Weights of a small GPT-style language model, trained from scratch on English Wikipedia.
Size: 17 layers, width 192, 6 heads of 64, MLP 512 GeGLU, vocabulary 8192, 11.6M parameters.
Training: 306M tokens, 4676 steps.
MLP neurons of a small language model. Each row is named by its layer, matrix (gate and up: input weights; down: output weights) and neuron, and shows model dimensions 0-191. Each number is 128 + 24 x the weight over its row's rms, rounded and kept within 0 to 255. Numbers have three digits each. A neuron's up and down rows have the sign that makes its largest values positive.
Before each neuron's rows, "fires before" lists the tokens most often just after its 100 highest values on Wikipedia text that the model never trained on.

fires before: " |", ")", "th", ";", "0", "\n"
L13.gate305:100116155092122136121109127160108134132149115128164181113098136119156124111108145142156153094106102133094174163065085157101130191118106163103152145126111104128128109128166082150153105130123120120110073129124129134148106139111132113104125145179135165076111131127178129083103113131159091157126106161131114155110171129148137094133135128152148128119120124127138130113119141102132118125157155131045112144138102143114159137173151120165117112112141087117130104096115151127163133105141113075134150074109112145138143144122139154143135142099089144133147089137109141101124157127132138118
L13.up305:109165165159087154141071105112140151112097138109099124134127105124107138121107147123156115131127093146100151115130091129135121118114135172099144131140103068134153108117135109134139119130120075140107122102115114138112140146111107125086109148174117115154108175140131170108115120081158144084158103113130103112104160118113122136119132170168144100114092108120102157138161165104098120158159187118144108121173149116112161111157141177119133130152132095144164098161113126087148158176127095159119131137109143106146074134103139112119109080124100113102123111086123109142113127156131129108
L13.down305:151111083155121137125137112076097090129105158142133128141148109116108131107110106150112100167142138155174155111124199139108143153097097122112131126087116092108146142108167102119126141123152126116118113093160075052131143148106114147149089140142154092160121084124143121148158124135126145108079124090132074143117122143144137138127136144147155101154160104123138120165129127140098080114131143101118099137152138158136126126108154118065137140114125109088160127158119150131123124108113107171133119126133122163125146093134112156153145127122081098166097134132115128181120082159122115134

fires before: " |", ".", " to"
L14.gate263:163112138088117136158114110123165137129148156111153118152107143071114151116141115141157152111145112149126128138145136119158101135117084120138148128130099137156129147120166099134165111104120112109094134107101132128125115174119158135174133136112123140124155146078152096079131100125152124107123152098080085142110101120133121127084117101107116163168159141161113137117108147079134145142140186128097110104167165101092104134111111127147108099142126140143141159127155092137126114114137133110137149104102178128145128120119086132130161125162165114112176164112111050121137124140178172158
L14.up263:160126146133159106168143138112159053117156135142110154104072129124100122121072148157117112159133131105124168132154121131132127162151130170131136126140128159122107120100139134109175150083165103156117125133119130101125184134173147144138130146117091149122132121102148163131136123127132136124115146102153082140120136173107138144141149121166165093146148118119128135158148099149126180112146101150136127153092153119117139102145095142118093132130151150105118117119097145166123090151136070152115139184136111136125154145154174105095146108105101096102070094138123167109130148121119096147
L14.down263:185190139111137143120113113116138189115152125097123122181137114115107118143141122115163160142095134113122107116118134103108145117141163161143145132075114121115135122162130106131133157126124124095139105149140147156141147148092166123153148098110138145125129101110109128136087132117120098152131151084117119130116119122086090143141135159100161162073138110184119103138144129159102124120091154126144116165094098143111135126148141090121136160103100116074130137135140143136116169159146148084131159124074128112124114084134087116121114161103091183131107102154105117080094100108109153118

fires before: " |", ";", " /", " 0", ":", "}"
L5.gate32:051070107108139136131103125107112168146135167101135124143130142103125142158118100132117138098064129153118129125098153131096122130139078109101145096085124114143162163116125122161161097153107120153107128128153113162135128130111119116145130165114117142126142123106134131170114126136067143096127128110129131164148121140114120141148144085134181158114133099136088126155105120109115121164103097206145092129123134086149095118127119151124115138115126108100111119100096113126145132130097149100070099109177150146066100151140155143140131167121115137158147141124137113132137159163120143106
L5.up32:145072141139099154132149139088155153113128123147102136174154096107126130130126124105113116133107116124111113157160115088080080127158196095133137133128120105118142162118137140148110120097098176113103108173137112150137136129136107105138156121149136167091102133111160105129149109131138137134120112107156078132086089147117144141119125080121120133116161082123073122117127150153143162169128137148091128141147110112114150074109130130141096147135148064106140144138124132106113089134114112108110159101159142153147158098120156159158158147134122137128140146091121165145126082123169168102
L5.down32:101127072107130133164092089130107158144130133118148133115122112100115129126098148121122151148119142108137136102087110110149106181117118111144138100166127107091114144094158146149137090141108137150135130124136135121120104148150143100140087175108105110125121116135148144118115117123178174130112132145153194088144167108171163139106151110148122156129125156144150097109148096142147100113108195075133099111124125154084178118107133096102137132114109121133124110075148191155093121137143157102127132153096073175135115146180116111127125137122121128158118119135129125109156153152135148137

fires before: ".", " |", ")", "″"
L6.gate81:160133117130114091125141093136149177125100115114099144119117129169103144144099111144141139137138077123124172118103125085138126092120099128145131113096117115145110164157134122122135123091163084113104143180121096172147147129119116147136138177139126093113088105128172146148104123139132097129108151125120107114117128115141135132131115158091146097107145127166119124130173158115102119125140163125082151156109112112127112169105130149148140091125122100121148124120069155079148089137124136104146121119152088156113162126092096098147161127146076071120131135061129114099150142154159172141
L6.up81:106130141114104089149111164097123111156117134123136156082120099129171135119112131103119108087121140103116121113125113072118086118145126129148147096148146128146079106118132163162112135121193143195154119146101097120123101141102123110126129109149098130148107126108118132104127109163094149093130158161164100138161145149133069161114121137161083107151148135096091123189124107107124147202129127141120112112173095132131150111150102140134135122116144121173134122130178156130120110150106146142124086139147137135153099147127083128132118161127130136162143149156110096106159118159137103149
L6.down81:134153087121134130135183179112125156150109118104149138110139170119107164124103175108109165160107113108120135113105129087129094134119192155119137103128152136116080155080117129129121120153147132135119080150129139126158108091146152087118108124134144141158106089163104147109127159163132124106123172126153133115126103099155128114170152140129143094137091127160123117127116114134129147121123138150153093153119115152147185131151137162125133125183105135126160159124106137155198162124093094149155069122143110154143110100137156117168135120106108112157113077119133134144112126103145133104

fires before: ":", ".", ";", "th"
L14.gate485:154100128117127157115177131087142119123109073149142174109159110107121098088119101094160125096134117121123134134064122092133142144137121141125118143167127141130072116136168150126155130131150141133134111126133114192111155125114151089115102132109159151108124122176141113086156127128154113145134150135096121094111127089106099103130117148179065149116126139110117128168129108094135107113100119116142126189092075129133151153157132128118097142127125145113147126083146136113122105112127120123172122119109120139159167124129124109169125146176113138100131105163096128123159174122159177106
L14.up485:130111161115109113125142167134140147102116166131150134120146146123136116115136141161122121161094121143163137139136117123141126147159134145134131126082155100127157087141104146121154106149088131119098165105115128134086114111135149136125119144117137125127108119167119137141146090087122124152081113094132088127076147166131154146087160117130183121119153106137085142159160151152136116136124140123158076154115167132123116115164096152130108127106154089119099144159123111122136167093136153097149132096170119130128078097147110153120131081126106123103165089094067095166132134144061089156
L14.down485:105116088131145143122106161132156171158081147115152119124137124143141121116114128143088112114122114143110137129114137126167137151094141104076148123109135118105088120134116106165115139146146115091098141120144098125134120124139144098109155129121105160161114115121137151125155112127118132093125137171173143136135124113117122164147123089153145137154113058115126098161154162147108063092131137130096149116132101175121112130084072106127089132152138151146160106090141176103134158110138147128078155110109170142149152191127118114157110113128133124176142117094080101173150112149118128151

fires before: " |", ":", "–", "W"
L14.gate123:093131101117071117134122156141125099129177121115119106143122072098104111148121147147172140123141083114113187128173132124126142130093118147097163135120111125109121157123120098064119166094134112131140143091113152129123108147124109111136112123120100167141150154177145134123141126121133154151124160139100125134124145114112149120053125099153130161097111161137137110137080133151105143116191137123156129165130121132118084167192153115137125128104119163141108094149066106135111135118136116142146159105112153104170099143109139102122118117144116146106085135126131146131166151155169135130
L14.up123:142151159155138127131104167128127139109119131087096117111137116132135171139085125129081140170146109115145066103147123158135135124132095131130137086170117103121110134092164137144117127113106145159086144146109109149129137134117124068118141112087134158125151181113150125129119071105118134138138157121159081095105126076089136139122120142149118130079135128093161156145089120101149130124132145083137080079107066150121137129170116173109131127101098138139095120155105148124144164102154138143129150096108167138126134111150140144112131160123109108123137167105142115124149088164151106129
L14.down123:127120132136165118137173156106123117142133103117170140179158153186132106130128112120111125140160114072148123153107106121090106115116113098151134114096154142106160114124120124148147102125112146105106169172133142120133163117117130168121105131111125156127087093098091149103131136132160121141104162158167130141102121160152113138097130095162120153123135131113200130117146122146097152102093152105135180151119124155116144140111154165121157118129121131113139115128175141073125117137132101117094101152129075150139146081148140112098194133086161113092117102101138076138140128126111133118

fires before: " |", ")", ":", ",", "."
L7.gate290:096107160127111110100145091134156143115159113121145132117161129093132149155169174121118107166126118075137117132129088079096149163140107129110137130137087109075134139104179120128130141130148094132127123124151087169173133157126102184096079130113143109125149132115164119113115124124139094125130104180107145101138092133134155125112142114137126096129126142170085180143148106124092174087170122107112124162082144089118173123151154117119102145130150120129151141114130113105100134121144077102115154141122133121129055145122114138115101110134119169110105110125138101124102126127115140134
L7.up290:064164150113102151168105175108130136115098120139116129084127157153110107122117126161126147193129116125115098151128125190096085114108069153121132135113136116151143132134101121123058145091138119122161093162123138125141178130147106103105097133136138121120121128114123128168130153160157158142168128101119126101122102148099155188133098113126126097093113120101115151116112135151086137129129126119154088161144111079086137133114108146114118096131169117166148170145148164122155112145128138119113174138145175120160123123130119109155104128134127125132144149123139126142140152098127179137
L7.down290:116130125114155159117133127124120128144067155130125148119134129171104119125121131155111146150103132097136101130124170103151090145094165135142119123066149133091135142114091107121086062105124141150132095147149131126110092157142139107110101119110167115177093087148140186134144101142112127096112116128115157136139143134138158094116116119146133102137196099144162143131166120123120126153148131099199136112120103136121142106077118127119142108155125147155105149143144172116165137148144123096102123111105099170137143103125126099102128094125112125136115111122100103157113145115193090097

fires before: " |", ".", ")", ";", "g"
L5.gate346:112139170139108114130162118162157107105131120129157086115132200139129166133116112119134074104165147139135121096102129164124100147141139148135141133159185116069134135170147110127114110133164151131133106126189089164146158108112142110128106114150109125170138102116124139114113118146150140145115091086152114117093138141130133146130125113124170165133114118122126122133156107125119110132131151120137136130114168095140100147132137131142179111131133099159115136105099130129099174092069143164133134139148048117126116146110141100109126162125173131139183145108096102099157113115169103121
L5.up346:133142091115107098089139117138142135135104140132122095123178082194141143095067178134117108097160116143170184090129110148128125132146139140133110143123133122158150148164153108144112109120136143116147160100131119117144099109127121150100129134103111147162085123124139154083114147160155132132102087127148090145146099135133132178138160150135154154191116155118090124133137112107144090096158101132111103112121108140138138145108102121128110086121104144149135155154112098073121171134117126140123153128100135138158157137094121133129132146140174126134117181096114109136137137142173160177
L5.down346:136134148137118093124112123149119116137116119107172141150143140094144103142119107137116136116142141141164110112095129138135132081135119117122123096051119113118134091083120148146116113146117125103113163132097158094174139112133102138165108124104168093096107113144098168151147053127138070118138131100096127099155131136122112122134122112139107146085134187128122117109111104175137107135102058139118136150116142161132156144129121107152083115125112120170084129144133093101134079176107101108124123153167180118111125144128161143138088094112112116109127098138138097119098127148126150140

fires before: " |", ";", ".", " /", ":"
L6.gate496:130065121093135147189108136086107135140107118142144109148113174119146132095094111100120123131076126132122126132146118085161156154126080145124148124151100123133152118136103160068101127143143163150100092133132120189133154153088115111098136111152136159147106144148178111128123116138133126113173121097109099124119136111146112099126116092130090123117152111144103087141162119121114112091117134080132090117107108115131123082133117117094169122113161126119100146145081151095154127157139124140085142102135145128124130139103069102167121093135131124110115178108145108163150114122134157139
L6.up496:112121157115156170121124159090157109132112116101139128108099157127119146089129138139130150103122112103148081122118100068107117130151152110091157130117111116105139133164127153144168134124133136148095131135110128182146150147168139132150124157124139121144123121153124145139125133104125102141156120115174157150098142098102146142133132164145155121092129148136098147149121149154106110128142111194126095118069097104101162154068147116085134148128107192128103092132148136133150165143118126147127105125173159134133112122138157146083117163173128119123091120111148131157143097147080170077
L6.down496:118127127079117097141128119074087149101120136117099116154101137090139142086139107141112158148127135101151184104149126142146136146120115147092146124133118134118150157123154125154137126121119136128137179149138130081138113145118118101130132099141169153089068102127077095129109128090161094091151121100098136131122151161117117109123143094185130130137080104131138106118139106089122140113106124145144148137105126118105082105164103111085097126100069160105142132110167143096118141151079144087133136165124119118124150171126120081124138095084122133136132104159112117112110111147128078116

fires before: ";", ".", "%", " |", "–", "ia"
L13.gate107:145129134135074130162120176129114054101127113136133127141133137150115114126120106155141140113148132122152147113137094080138107089109123112130094144092063107109098099158123139152118155110142107133094147117150119159113124174145096079108160103119139145108091129103155112138128091135175144139104108088106116120155116113134153122112137108111176113106119117085113112109153105102090114098111140124112165082121126104116143094138118084111123133161126097106145153137143132090075140106125117087140120129113090079145097126128161125153127117168135122115127132170139128119162138146190155096
L13.up107:110163164098122154126137103088093124155141152139186121136091088142073171110147106136135103086138114132135111117127138165101139107135122158140173100069128108111161123190139140128152166113127110138116141129154165128129106105119147097103089101111130117150138120101134159102085121142156114142110153126114174122141111185103094160119094103126097110149136112142160131153111118143125118103124087140107130169120130081102153104143112137137142136140110134111095145165122115123136101126148162085098122128176113117116151164156131154109100091172124125100144152106122117137114146079126107157
L13.down107:117132119122103144094142124086080142122146141117131126122170148117129159087126111097125122097103177121112117147153138153115147117138107106093132133145119104127141109084112142140136117117070131092100141132167130112130074107125091092144106103147114093132173082140127144151113099130151142129095138103141133125161099105146110063113144083136111116105076084143103084143162113154121112093085145118112072114136115102096152075108127118171119114152109145126110116118122098100153114138119125106117095135127160146158157111129170153108177128165119142160152093113132124163137112126102112119